Weights of a small transformer language model: LayerNorm before each block, 8063 steps.
MLP neurons of a small language model. Each row is named by its layer, matrix (up: input weights) and neuron, and shows model dimensions 0-223. Each number is 500 + 25 x the weight over its row's rms, rounded and kept within 0 to 999. Numbers have three digits each.
Before each neuron's rows, "fires after" lists the tokens most often just before its 100 highest values on Wikipedia text that the model never trained on.

fires after: "s", "h", "W", "H", "wh", "S"
L7.up389:521493495479492527516493470503508510480504483515492475470493498479543512484476493510525498519458470515500457501476531509475508526467506429502494474498544482483504497530488436490510507501501500470549501519524472521500536527494517504481531555471487512501531537477451477535509517499491525470506497553497456555517551517498519517456494503489509493505501526510508541511491508518513458501519524520509501461548545489427563486530540525484504481513477481498507506480493531485469540474487480489498519512496494567467489464506473463508510532509493517520528519495484492517476498530526504472497497460470465492507463484490520503556495459518468518491526479470511545476478489516483507470446

fires after: "on", "O", "loc", "en", "u"
L7.up480:501489437475497473487523504480528533495478533456458507504519513485491494522488487516505484521508429475518491441531508538535476509476537472520477494478515552492478519541471488508448464508512499522530512499478486494505492484501534484467481523493516506458483552479489479492479517524533489464485500470511517493519495487477565503506506495503504499516512504464531513459506428518487480474507483510532516496517481486462519502467493496504570510454510501501505505508468478505462446529565491538515510484547511543468517505497523498538493511517531505492499512490484498492500512511522501572523535521555493486460523496492497466481510505477546520510498477479510453505510460497475509521518

fires after: "F ", "B", "F", "W ", "W", "Pr"
L4.up823:503522486453520479432515499509486482487520480516508484485490540510503499483490542486491546481544536499486488476520500472510501482520521550504510526497491473510482509497463529514507522464530504461491487462527518517522484526507517467458547501452507517525553496498485530493501542502476488542485472489489477467523515562510537449503505479465481457481513502508521544509505478465520446475479509471505511483487486474503478458491516459506507472480514480507507512473497456493483528469489510474516507501489490535535497481522476462485504489522509524504506476514540563483518481505478511445511510475526500532499479529518540481529479532541534443485518484508549525444541493500497537491467

fires after: "L", "| ", "Gr", "gr", "sp", "l"
L6.up292:495523509510499501468507497497508531497485546520449509504522490503515470532513470502508455509497461523533497525505511486502530493530504493524533519480487478532472515516557509504502520552524509520529502510523463524488484479479537531476528504484465529479501491524488547461556522488476462495501515494503482451520507490466464530469514519526479538475472456475528491477527505475472482440524524552486479531527494523501482496517500487509451501498513480505508532517483448464460496545442492487505475513482502467504522521483473460512498496456507481485503574523515523492515496451491534474506475491474487527490526510530540483519491473509477503467474458551488501501503508546503447484512

fires after: "ch", "ar", ")", "–", "'", "\n"
L11.up706:554518499491513502516502441512521512492540529481470474485526488504484502532510509497464439500521531452503507515500516571457558564494498505497525470509519486517506495503490480504494493506505529452485501452492514496491518532500484517508472486513508525464456510503497498504454488481479515530500493523506491501517515468448491490500511513479477496504523526467481524479507513526458470526491472522528485475502494514484501507477522482577461514499455515467479474531531504506489523487474540460494490503460467526508499508489479494539492470512477475480480547542496489475467497471460447523490529552442536525521548529530486509496502512476520487516528496488506502498490520536484544481541

fires after: "di", "oc", "v", "cont", "pr", "g"
L7.up546:527504524434481511555506508519521509510510507456508480470508496505500463475473507490490528488490507459464508482547530503482507520509487460576509548489494496531496497510482499515501489513489495510482453532534460490487504524504521499469493481471492505526480504504538548496489531473498513514483483521502498505463502496549509467482534538479494470536489504492482495496504488487506572465540466493480548447509502507506485485462480496507523501503498517469487473503517491473500501517514450514449532483559528463523472501455527482494501512524505495488526453507531507492502504529455488495492545475493475519472521480547520580478464494512500483446534489505495467495472519520530464521517

fires after: "H", "at", "h", "Gr", "V", "W"
L4.up391:471484517483468508467526497505509550491483544507486468476519510528497534515446558546462494495498495500530479452507466536505483532528491523495483447483453530532482507510498498520498530472498490481528487495529506483489488492480455478478509482474516499457496514524502535519491496511502486518533523492473522451459500494473541477496545467467510483469497473523506520543535499522526496472508478513530490501517460480477479490511480463507530518527512560513475542477513491473539486455510509456511508474516544489505517524506447474471507485503538474487500503510545495507453533473448479493507494498485490563520498549499503524509548472523507462508485476545515496488487531505512521492461

fires after: "I", "B", "L", "A", "U", "H"
L3.up672:514471495476500510494484499475459525485514511465514497475512474481509514497510507502490460516505495489482527493549526475535519552522506475524497451539483467530493484482475478465502507514462501511505480481471462501484457491556476490482520511501502504447506450527467505535509508480522543505516504536482515489482493501489479527507534465497453504495515505486504542537483516526505511533459503500538478501503508520527532442515512471509525435462494530497533518508469497521502496532472483477531492479519530503440516548481496545455507530492539493475509482450474503499511474497489553500515513493515583472571515504538517518534529495487463474497477474527496490495494481501500510531482

fires after: "\n"
L4.up490:518512460510489469476556464501538526486464492513473496457518523508503507522490520515444489510470524513544522493503488501504478540514507504520500544479507488475520534479524505494493517492553485500445513491466506471474522522502488473500526499466518525472467531484523502538523517483500448499478495503549487503465503488485471491507503505527448477449562528525481536497505470540472497516503494503531493420543511509498488531520512465454485496536509509504500491491493470520513486558506485499518487520490494482551437462509499509498491466481503544485519474527495503496487473503481479555502509518523514490506506494508462500497481519475494519514474510516503424504533493518496541565523

fires after: "H", "- ", "T", "h", "\n\n", "B"
L3.up399:491489512498485530473476523500487503518499471467459490491484510534497501506519488484496488508505547537498543490487428488500471502485515507465509468467523485515491442502464482498472510493533499502515507488479522488543518487487506529504468504512519494496517490504469490502473559455459530545447472527514528478525507519473510537492498476469535500525536510469530502526510477508521486535476580540516470463527511534504466487461499456482513525558527499498506462526508478483525517536514505498559525483492475522524527500519473489529512518580467528488486452492533473516513542483537487501526479480509474492458494475494527487475505509476501474481504448489489526482476511499502528518501

fires after: "w", "f", "F", "W", "g"
L4.up537:470466540476534540472484489520506499495447503504535508495508536514478531479484564473546501500480522536485528516497532484523543497511518511490519487506495503459489549482543507480517492475510512496490488423485485494526478424504496533450491468502514501558502488522534537489480504455495502504521502520482465465503565479493494476494515497477518482524522492484530498515485497508468471490495476506503513503528504509499548522499513483459524457489483471457454527497577485471479509464448512526536467485471510502505511506516473499495515512525503472491493496512519474485472517474460496486509473506510506519481491474502514509541539503544550474508510467493509529517503483510551519463508

fires after: "oci", "comm", "Comm"
L4.up231:501519504510414494498505494487483522526510541455488500481478574489491479499505497487515501501504515530502510511536501455504517491566521505526500544511475480470474456489515505494476467499444469460522495486528503525509481510485504530488466533476468491506467477500487491494525548512494492513524486521540519477535518470475516479492468502510526475526492492485473485451511460522521499503487525493522492508505544525478499477463474509515480514494522553479555487491541505483475531535483520494437486488514516453525507487476507485540466490511523495520531479487469496536519507520545475520516503482535536539505498493515500479499497470497453466556497527471517454560458514495514508491495

fires after: "e", "be", "ev", "i", "th", "ad"
L4.up179:520476516515557515481519500517481479528510471486521455507493506510542483521486501500472477524481510512500501478526489490545510453532470509513534525482515494499520527516552494488496501465505528535482517499507497480437475506543514489475508497511464548475472505505493475464526472542529468456496479458553531526546509523538502503510474475521496524505512495453514452553487500458492523487448499475485512496514472480507502517506478478507483509472477478510462551494523480514476510511521510482534489491474454531483452516466494460519518492514479499480514498465527514507507511470456480481528539497498524496519491510531499532484517525460480469482573471490554534546508508491464514483486

fires after: "comm", "of", "pres", "h", "Comm"
L6.up652:488515506533457486485493490510520533506480498514478478517469522498500549495457444483504445534535521502468505525515462446521569497523519540492520514498488451499462499511496542489499544508496498508487505545502489477523519550488505503495468510552479489521511492503462511507500508470538498482504528506497533538515512541504488500504502495482487499533461518448499501484518513496516474492452501496515479476503503528517470496494484490464510509468489544477556528505513466481507509488509483506507500480526512511492500505467513494526485475504477551518515510521537507543501468475463517464477528519463563508475433544494493466522506452487495486477472455547517437525526515474493484473493

fires after: "ati", "di", "in", "end", "enti", "vid"
L4.up544:505522489477485507522527499493471497467465526493484470558528475492485483495490464497531509523495503494462504504535524516519481537540446527503470548484521511464517453479520483471512519473487469490482512512503500546549497517516467571544468486504518471491497504526499523477537477516495544453504520473485546482506496524506504450491475493504553520493497470479485500522520466480473489473518448474502510529509538490565494546531486453491491494473461537503552522542493488492519512495498462465479501484486554521504515479499516512518513487510489517486504532474507534487491459525488507499492464509530495535474515519540509513528494476495478535448504477479509499494509468486501483440481

fires after: "c", "u", "di", "B", "C", "was "
L8.up407:490512468538521521530490510516493497509499506522488450536478503460528503492462525500540482463513480482513495487511472491465513511507555491517517467477495500515486478487511487546484503512463441458486494523498491467493506487514487436485500461467542510489502532485523550504493488563495559494487510501513506492492473547527485509483529514466516514498508465481471505514504496471501484503481498464530474467574513526519498494509474488535509511486509518496508495516523470538528529472553511457475450516533525519465549532530495502503523495495455510480549502481490481477492484500524460493497462505491492519464458540504460515492470531475463507474546487467502494494519541480542545512505

fires after: "m", "J", "M", "K", "T", "th"
L4.up469:488539494484492478473476485487504517494488437524495528502476494482470463515466481493513506498517485485500502529476523517471504500533516508412495501466479498530466461506507482520507515499508517533473491465509510518498509524528469498540501552521495503507538492492478503476566537497500519537477466533517524487495509530482512508509487465525508475482505535518450488465453528505529466524522474512507484518485467497551524527517505481511478494512516493462577552501524456515475482479496500478481528495514488512471481484488520487488506543509442521472490444486524527471546467511473474500493500483517473534458476540556473534507510523528514553482496510524479516516465477496491488519498

fires after: "wi", "di", "Au", "v", "ati", "comm"
L4.up686:506507529511470481495550465512507551490467486522496471538494528540489520488514457466509501473520501454511483490555508497514472531527499469517499498529526537501503435505482514465518471463474453494508492507484470499506529477524525500535491441473497490497507464522547528511523477438486442489486534502515522511512473491511500464495500518505505499535480496482485510520521469499521487497509440468520531490544489511531512524461483495479504469482440488526521471476506483496471506486523478538501525442520554481513512498515509526523542452507523460503526533551554515506488507499499521543464511527518489533449465509532491514484488486506487512497463489509493500515523492497499506530509

fires after: "con", "- ", "pro", "op", " ", "ac"
L8.up143:498512496526480492434527500444485504469514503503503473510563450477469480492438445513501511528481508532527539500511470492527464480518497443498500514516551489535499535489519501540498476476512501512545484543460515474545469520511478501437472525526477510487503504505505516496518486495501510522452512488517505516536492501537536480507462482527521449507488510467531505488475481516489498519477463510522505503551494504474532531554537481488500542521520514521495457502486510507498527487497514483518490517500521484478529511431504508490522511519532542466486489523496532502511483481479489489471500500513480510484515462508476521510495439499473494461528516519499468526462502491489518519440

fires after: "| ", "- ", "M", "; ", "\n"
L11.up221:488461500476491509494542469489535503467485496496492490467540529485469498493494461512510526495512488475498473525516531543511473508474461513527457518445500470518516505488461537533499497498512537539472502512530541422515525481519499512458519528498532470546496500567504526514512498505525541483445480490526539476486525510532550543523528511505468492470468488531489471476526470478511468508485477496481448503508487491506481476507523525510465501495547499494500460482514535484467491493473502526512454516530486522509459505505500548473510500484492511476532540495465449463522488490501522501477498487513497514498493518519475521528486528476475519523499539471466533446533493476494518523507

fires after: "S", "Ch", "H", "$", "ch", "'"
L4.up45:513511495493490469504494507510484481509528532527455515519500456460514507491505501503470499504497494501481516521506493504474478491465516526454534476545476517498492501518454480485503469475524518495494448464509504494452536533483489522522517493497477518506471499463492501479532555536522521477526524485566460481496542498502539517500512471492508433478547500504466520504511498461469500510528509513492509518492517531465499555526543485505510468514497524488533509502543517493477522495540487545486497488525497507435504486511477502505518544489446487544497477474496481452492505472487486452476547504474471474524505500490519552466471503492576504489499488457508512505461517494537459517526

fires after: "th", "sh", "Th", "ther"
L4.up689:493525500516523464467511491461494511507509492512461502473489494483477522487490520535498536493503497493479509490521489493488486540501470502476572478511477523502476487546489500477527442503510530532547499514512526472494505502497521502459477543482514520481529486471531480474538475498501493497542458447532497538490506516503544547495456489548480524503485495482470487485485503511508516472583485455515499475522442559509533492491530485464519514537486524479526507515510536520542509503489498481518531503489523523461515479493533532487487564482488501486480430514508500497490482478481489461510477467476486477537528530514493475437497525489440493507491492509482538503521487495509502499506

fires after: "W", "c", "H", "Ch", "h"
L3.up182:469522527469479492462537576498485530522463513505461497508472487513481498500505513488478477525480493501511498452480503472489504546462491516458512498520492515508470489472471447487533449500541511484554493465493521492472519479485501517484514464477556519476505500527508498505591508523448479461498477514534507496533499480493509513482535504491520482484516489503509519491541487507490499515476485486519479439500585544506509527479495539499490508487459539487504515500535488467455516463492508460510521498523517475448510517518508521514549498514487487503480509504475528522524509480516489519496530522526484483513490490514469479538516514501524531471476471473526511495453524522526460512487

fires after: "d", "D", "l", "w"
L3.up520:498519517493526500506531503489515492481508513514516506488426524512506529491489519484476498504494487473473515507507516523497516454507492515500475513508441463508471425516550496517511510509495482550516497519515521483497483489482494497492505493499482524447526528454495501548500504508492503471474478493498496507534511548513479545456479476487471502539483520455517498490507500484526455508483472541499512490504478498499456568474504529478499524481516482485483454499501421504543512517517532483491517501501452516540475529504497504484538532533489526511475509475533518528537528495542501504550463505495515568477483531442498502458507491525467522500445468488503483483524470518526516527513

fires after: "| ", "H", "; ", "W", "J", "- "
L3.up894:509482518490505497501506466518464495539470482498505511471485505532503506528500515497536466500470532449498503525538495526564553520509483510481524484462488534541526515504492454492506530508511579536473472504534559504479489482534499503484536514460491520481498501510522506478509504499482500518517482490496530488523479519503515502523545490533503507461490474497457490490548516503504477476476503506477506433464511494483505475504482480465511489512523477530511454525560474487493471497494497466493504497506564553460437529504459501521503488521508533506464512454489519468518504503504481462472497460499460509546509537484460513479509451520504513509469506539511490490486474488510530472471

fires after: "y", "op", "a", "org"
L7.up452:469532489548492497493470513500409508493476450512479489513554503412464504490465504487500478480527518484505491481485482503461487476528531470479551529525511469522482492495491524504540535450510553513503505490472514527474501462530515503494499491511500481536454486494501504466503468501514512513552495499501525476503523485519511477504480459508534519528502471540510497488507499492446520519508487460477499494523505478521547479465476515508520482509540484548445506496511474499466517509490483537450511509507501475490468467519460514505529505536540477488479529496482530488529476496509520493461535536470481543471537513478489532498512477529492518524521530535523478491520515510507501520496

fires after: "c", "ex", "x"
L9.up296:485475489550499478482512482487517490472485490491459491506518507469463506480464510468524498489512446531488533486511535491495473529485537528480504544504523462496499582470520501479512542517506482472502501461509500513510555552511502490494564516493489502502492525486458523491514483520482472504481508454533511516515533494483523541516450469503514489465499511520494492482476507471455481489478526498540504476477478524450503526526495500514483541491484536500482553470516503496505510486510504539481511489490579475514465476526512497473465500478531506536491521496497552490485461462479513514509475498524462469504519503536511541549506531482476502487495481538545512512522474522492488489440

fires after: "J", "O", "An", "y ", "ember ", "er "
L6.up554:489519540498501510466498507485462511463474479506544484513495495457528504509499480479504478516511478517449455530465490480519547529544464489484513461535458530521491538447489507513507501502490483486515532484549502537513499533519479519474545507469468485478460457456491500556482509514487510555507485537538463481471486496493526490493477550540504498469512520483520503514479484466500499510499518459504502535488525490526520481499512481484489524494511534500519531456513479543501450443498513474497498472500543490464517498501486525547532492455511498495539471468548494492528511490516544512483496472504524471485491493474432504507534499505507509496532492514495508478518461533496533461495

fires after: "A", "| ", "of ", "- ", "-"
L4.up223:531533481485480469460527514512511512503528517562471465498543531489474507554453498492475500493444516502480510528453499457500473495502505506503500492518505485491499519513456502469526504479537484535516483509480500531498480479464496487513525537492494518525486484514463530515503488474499500504520512473521535457523509518578516480508505476531455490528505500511489520534582490501510462532497521522476451495515484479489520487469492498478497496479481523506509508470478463487462497471474503501488492528492505514557511499493435486512537518492512563453529473517523489478491518503474560434499484464523516518518488507487517502523479520475489494508510516479552498454480495508494528455484

fires after: "h", "H", "one ", "a ", "v", "the "
L4.up333:497473467501521535484538439505523490486470470510483565514503475468494467570501509513512493491492518446527469501498466518512481492512519507491527500528499475482536511480533547479482552505508489502482490472500452485477501485484471503473485482496509549490512537496517476481492533495511478485525508531504540493464515472555479500479486463478525484527542489500502541505502488490493483537483489498472507466503483494498493486511496488507529507521530527536542526472529474482485471477542476496461532498506505514501557471431487482542481494516491492547504498491524506478549521518520489497501541513473517482496514493487522490466493531446550463489487408520506481515475495531495489481515

fires after: "C", "c", "G", "K", "V"
L4.up398:480479509511518503444489526530498518468479509529485457504479487501560492502496546448507475525516502480496480485530507530470510498496498523507466500550512478512512537505494471510489535520541503485530498506513511516512533513520491455433528503491518544494467505465496550503491537541499498540487514493485499449513450495524525497482520514511511505487510484511539509522498468519485474480502496492494475536490512523486512429540532523535541517501489448452483459460471496530494520499499472511491464516483522493502551525490496536484501467504479511508480490520469450525484493436534486531495516527472489496486503509514519549512522501479464521491504432480448491510465515543490484479502

fires after: "C", "S", "E", "A"
L6.up631:478486500468486488529479496524500487546502480488539473462500487534471472458455503520492468551488493509485511518472538498470471451531473483518542474494483505491499543473476498523497495549479507464512481476492469455520508504521512527529505502532501520495517515501505509543552449514554477474506545487515512494502493488476529504506487491508477453466507495516479502551486501504535466506461473482515476447479493500474516476537495488493482467525444509482537498512496523526499513528473474486507554488461562513441507556483483506515517520507488486510502488523481516508516482465477508496469503467522501509548485497513536523516534515523537482546506494526455520517523478491526506554480

fires after: "s", "S", "E", "ea", "ex"
L4.up682:488477495543497464549472488490499487519511483521514451485479516443528483485510491500504494490488503518454488535500543449482493510543483460507521495522498495485507440497518505484503528537531515488532488482497509471491495551505446543455487550496431508486479525517499447492489501464507495527528493507476512545478502513493509515530520481514512475506512512528505526476526468455447529507494483455516489468526530473465507462471520502502503481498501484492473492504517499520501484512493496475545519483547525524477485524460476462484522469506486551544485488517466518533540469556542488491508536479521526507551554498497529495502516487486533495492471522486499518507510468534478483524508

fires after: "St", "K", "C", "L", "Ar"
L4.up387:489564509500497510500491537499493482525538462477512505464495505507528541500502537486491460475503487462515502506481473489508454474491492496527497494522495514548532518475464463485496528476503558509538477471536525472478487530528521482510526492496510496513512529462480561521476486521490480478436520496465488503519524466456510502485517516466484533503439561468531493493497505492478469500542479509508483458537521492546481496476540507497488483489501477478512511477461472494503554524502520543483471487481490530496537510490496495515539458472507471485487486523506520501523496438529514502488486517511493460536545487513529514556495530492545483495523497528466473483492469536468520489497

fires after: "- ", "(", "\n\n", ": ", " ", "| "
L3.up65:481472522548527527449501494518504506466505487482519464523477466497488503501445465538482501461459551486521494447524484489497438517486463521500476479529530493478488511539454504487490483516512471457500496463495517542517481465517426490511479511486482473470516512488483519494494508527532579483498497489524488488518513515495477499517484467507520494491469529503540517514480519538515531509529510515467525508485510514552500536538516456499480533506529485483505428485536482531494491462512530457514529548465504494486496514480487513517519500531461528489498488536490490514478523490493493530551519513501475497490494493540496519485458491462515528479503518484497517492466496509555522520508

fires after: "u", "th", "i", "b", "Ge", "Y"
L6.up53:466518485507500473473455523511481533508487480477492476482469504493505504525483466442490490548495509477483472491461531478508470516526516462474511503490507526485524540510502482507525504459533496535507490503519513504513494494502529497535496478475472510508516506521468461501506544532545478491503505527523499519540539511513489496511478456518467506486526502480589519531542456519510523519499513485504489488532477470510481521514456504473520498485491541486514524512498507477491546520471495488537517466446463506471487536464495475559441490482474462512474492537500490478496459498471497481502470463565504506499472502574466526481474508489486470478507533523534529524509509486494543507514

fires after: "D", "H", "V"
L6.up639:487497527564513527525477515488515539520511553540491527445477502535526476520479505523464504509523492453511482529489478461477470510500504521508508479463490505527513465523486455489477519532502467467459491504547511469519517505482540524498543520491509547499460471519454548519510502491504483517537525480499515502509528513528515508464494481472511481463533453445506510525487533517521483483494487502547543443479497479464469472498462484458509505490477459490484518508480482493510485520454500512535513477518484478548510494500480458529477486486525501507505510508530490529497508512506482447505526471485453530514505464511517545511528498543503465501448510497546502485497485511479510486469

fires after: "B", "L", "E", "a ", "C", "b"
L8.up250:527525502544484557560463513509517497513477497518518469479535471482514481480526504526462510519498521522488533474488535510463460493512450518506511465502475497509536531483477491461511500524459493506489498492506477466524478504575504493545532502464469497498523455512533529488546511503480495500460500485510482515515491532484505497467523532542457509509506447467500501493504506512471529510492521479519510546537484501484477473482551509518483462466479473467470495500493518495499480506525500509491507478470527507511525514481475475529486529450495495458450479513469505537524507503512521533447490511497537477525471474554537519504484553484479499481485471518494516475466507548486550498479

fires after: "H", "of ", "'", "C", "E", "J"
L4.up464:520467478558503518478513477531500512492492467518460480515461473510509506539492500495518441517498519485503534512509507476502526541517511455466505513497503527515482504516486487491515498507555493483504465477511504499505506499500512508473564530476458488456455466462501460527490575463534463509497471501511534488510482499540498559495492497500476505510533458516466556513515493481484491511487545509511486488481483500524517469491529504492510531444505515478487506495489489533479478482561555481517529482472535490474490501491522473515520531472510493539491497506443477523487489474508506457492477509504529465537498541489514570487542471482493504484495454545514493520499512498469486480505

fires after: "th", ".", "y", "J", "h"
L6.up251:514517486504518500541454477462473515487477477537437487469510507497474528493455503481521514508538460498503468493469493467477552524515502487473545497514504471536475482470530527500465515534555526545525446527487493501484509527526450507488507469501484480452469522503478538439502494496499514491507476476524536490533522469509466506520488507491515506525513503458472516466462517539507488483533483524536452498489517517551471494512459487499498546481476506472475506488494496509499495481493509527506534520482445514437503507557523514486505508520479541527484512497476520472554515473493483510513487515522509513535487472483518526457523509484528500507512491532508513541479497466528469489485

fires after: "h", "H", "X", "ar"
L4.up648:495462489524537505507477443519464520485509475497473501558531469504487546513539459488495518502497492499529520495482521494450482516514494504488504497549510482521527475505540483486488468527552549515479457482489506517511517540516519503524519457424493486439499531476488476462505474499471499495490513524529498499438490498515501516479497449479463463525522494483516528452521452474504537520483514524507485474465511512507470505494512516530545481505508476498532495476518490549501514494521534520436565518472476516452508487470493514549494511507520519514498501526512514505529491513492516520522515493517488488524470508515473485475476488470485493488503459492545531548505466497501534487497

fires after: "h", "H", "igh"
L3.up871:485507510544432501540524519488492462501518503529478501503492502540491501499495528504495531484458469489534476470480476507547541469506487477495489459479480496480495489507532493521520463471520494531539467492489491472486457508479535497488443500460529491528494505560518537510485488536462496453489510487542506493503519510488524498531462508482500503492523523467470469512524491501511487528531478494510510460507524487490490497486480481483505504527523515481496549510519535530500522488472529478498527484556541485481565479473429463504507485491555525494476512487468457502512494483491487543500492545480523571515457511495510526473531525526478496531482546468476504494488476476497482518511

fires after: "D", "th", "sh", "d", "h", "e"
L6.up537:495522485503550470519482508514529476444518526473494455481513488499521486488486489454544463503511512452529534490510487525509511494474501494488548512476512454525493491558537489503513529484528499513530493485513504502520487494465461480504487479513488512455509516518469545482490512515502515503550506558480489507486509514521511481497511481554482519513541487481540482514485490548500472468516499482481456522527449491508524496509457455504488498531536467468475482467520499519533491506530486515560504491498484471582515504509462468490501509487513499493465484515513494444508514482488513488561482482484493494503484475492473468501539478490488538499459426536489512496495486521509555513489

fires after: "ex", "inc", "ir", "comm", "x", "ec"
L6.up69:503465537547481461456508507536542438471480505459523532455461514466482495503480493463473538519550494486452507503510514469512508496522527507524482536497460516468468530513490533479527482546473476502505504486497505517531489476531482476537523507542500513511491475515540520561523482539482543470518517490474512518525516492464488480533505509497506493467464502491450504507493534483461472484459480530489520485527499473443454505521497486504498523514491528462518507475488519492501459506513478503506491531559530537507497505503480533491515510518509487527473524481463484514452443464527519515467476513500501512497481544549486522487484520498509515529493488504529514536489488466504492477483

fires after: "E", "fil", "s", "um", "sy", "S"
L3.up825:490519508464518487500474494434516525511481528533500435503436509498524496501486499483457464521458564504514526505479496511542519461489481496517527508534503540506442466502529479440516520494530478481527519467480504532483467480502475459517514501504506491506454494516490501511541494555483481502509525562470485503543562481490459465473494515552508491529529497547479510487516484502466534519538530490460495499526513488462506506497521508504535487464466477489497467474468521500478476509537506472520546545461503550504505507463506491548508517497500536513495474556474515505481496489524491497482514472477489508494530506503499479486488509474489490494494509492505520490479506505534494497468

fires after: "he ", "r", "who ", "v", "n", "R"
L3.up16:475577555507548500486460504481515533516491520496467460495491488496534453534487497501515479526474491512502506489501470512496510524479493443495498512476475519497543488513500507488520548494496491540505469493524475455470449533478465478537521464490450484485540523526448509520497487517498483466507485476465491488495440552536467552509462503500520522506493491456481489528510525511533491454514473474494525475479484541519504493513541463522531497519511527534499487513508540494484482476517515537499517517501504520483493481466546529488492515511464476475488515501479494527454509485494489528476475479473511466506512495460537494453496501522524511530513447501525497491528488536490512544514

fires after: "r", "li", "st", "R", "ro", "L"
L4.up228:533498527498557501500505468535494528511419466528470513508443490500508508526505474508472507498499481532514414511479482511522504516479466451453516462477477512501521541495550496451513500495519536521445442511480484486511523523500506494500493489490482510501546538500477531510514511492499523501556525518506469513507481442504467526502523487486518490513456497462472524525502490507505487439472518496535526454476493503481465495495508548498515508496500481512510490459475457519539580503511505491494507519486490476529488494490505462526468516534488505495477479499512451508474515523497515535513450531475509496535504519489510518536489478516523502514504515505502480493539515486511513524513

fires after: "\n", "\n\n"
L3.up32:514497499446483488452512538505526538456474521483484515496485470482513511500484490457499511480529492507539520473483495468482471521492495497492508485470534469511508525528487540501492495540463482523486508500491501488490446546492501526498479555490469547511496517502508518500490510504482481516495488505548474451532520532494462466546469525496483481495526503480432502488485511541494553496542485499486522541528540456499516510515505509463515470455498491515515526514539492517506498526517482502518509517519461496501477471447487543522516490516464500485523490495496485522489535468556503523499526521508526430508473458530502531483512503431497493490442487450547526500496516502512503523496

fires after: "th", "oci", "i", "s"
L4.up450:460498490520508479505451512491426461499500500491510495526497486469486512489514492480503459496483517503461493494472470436512512505536481467506566462533496484509495532513507474487465552530505491497525459504508505478511566513533474513498514509514515483515476534526506505522528583487497495504539441519506540491487517511490516523489508484522480525536503506491555462498499515495457462505509506484491457497487539459500511531492491488505505462520495549512493476515539499496518498520489525489563526474473471511498447549482518523518549506516508504477460506465532476521501509514503478503494508509491482509455490492524497491498501461468520503520435521472538492517458511498469486509526

fires after: "\n", "Pro"
L4.up512:507487529419461461462512514499515487490501507453484483492517491497474503525508463500533490514511453475532491538497523522458459524506535505570486545460499482467486533501492498523482545498499480526485515489482512473525452502473509485505469480480509499482449499498491513520519508519494507530480487511476516459512550486474489488506523509519495482483506484502452548512512476546522496520542485487498473473519519502477503509522497478549518490515490495473562484480465452510516521550501506462519530524491478500510495501499497492518503503505472501539482487502448513491489505496482515551500526545484523474485523438565487538531478507467484504490482513454508482527495550555499513529508

fires after: "c", "C", "ec", "St", "sc", "G"
L6.up22:527516530534492484512426513488491511534497517497506498464516480521526472456471534512479510502471520496496505521515515493495553493485499484472516484530509511464487503487524505510489556448477490496505511511505514440486546490465526468451503495499505514486517494533526530516483484518529470507508510506495513510497522509476466538530500511504555458499525474531484481451485494511533485500472511531561494519498487489548526502493490488483509499506514511454485552472514519546569515494454509504399471511521493533494533498517473494513517446494485453498514485520480472486474485515527521488503497484500498491493505512486469463559482520503446505492493513488501519505457488531545489474488

fires after: "| ", "R", "- ", "l", "j", "The "
L3.up290:508541524517506525501492476526523501468519519518462501520492475505559478502460453502478483537469533511499556455500501502507489517527472468545482494496540487497504522502490482475518498498524504492496484465508473506527503535465529523469490500468484496544497484516461511525554475524473491480466492481510510507524486504480503515508435494504473541521506471499449456534581507490459488495497493535508490509532506514475540482513485506473507503495487478514471505499519489492461512553493511504509522499498532479502513502456483505476490507510493509485558496468495455460520453528481488434522509465452575509472500505467530461522527497527500508514513521493470482523470525518495530537510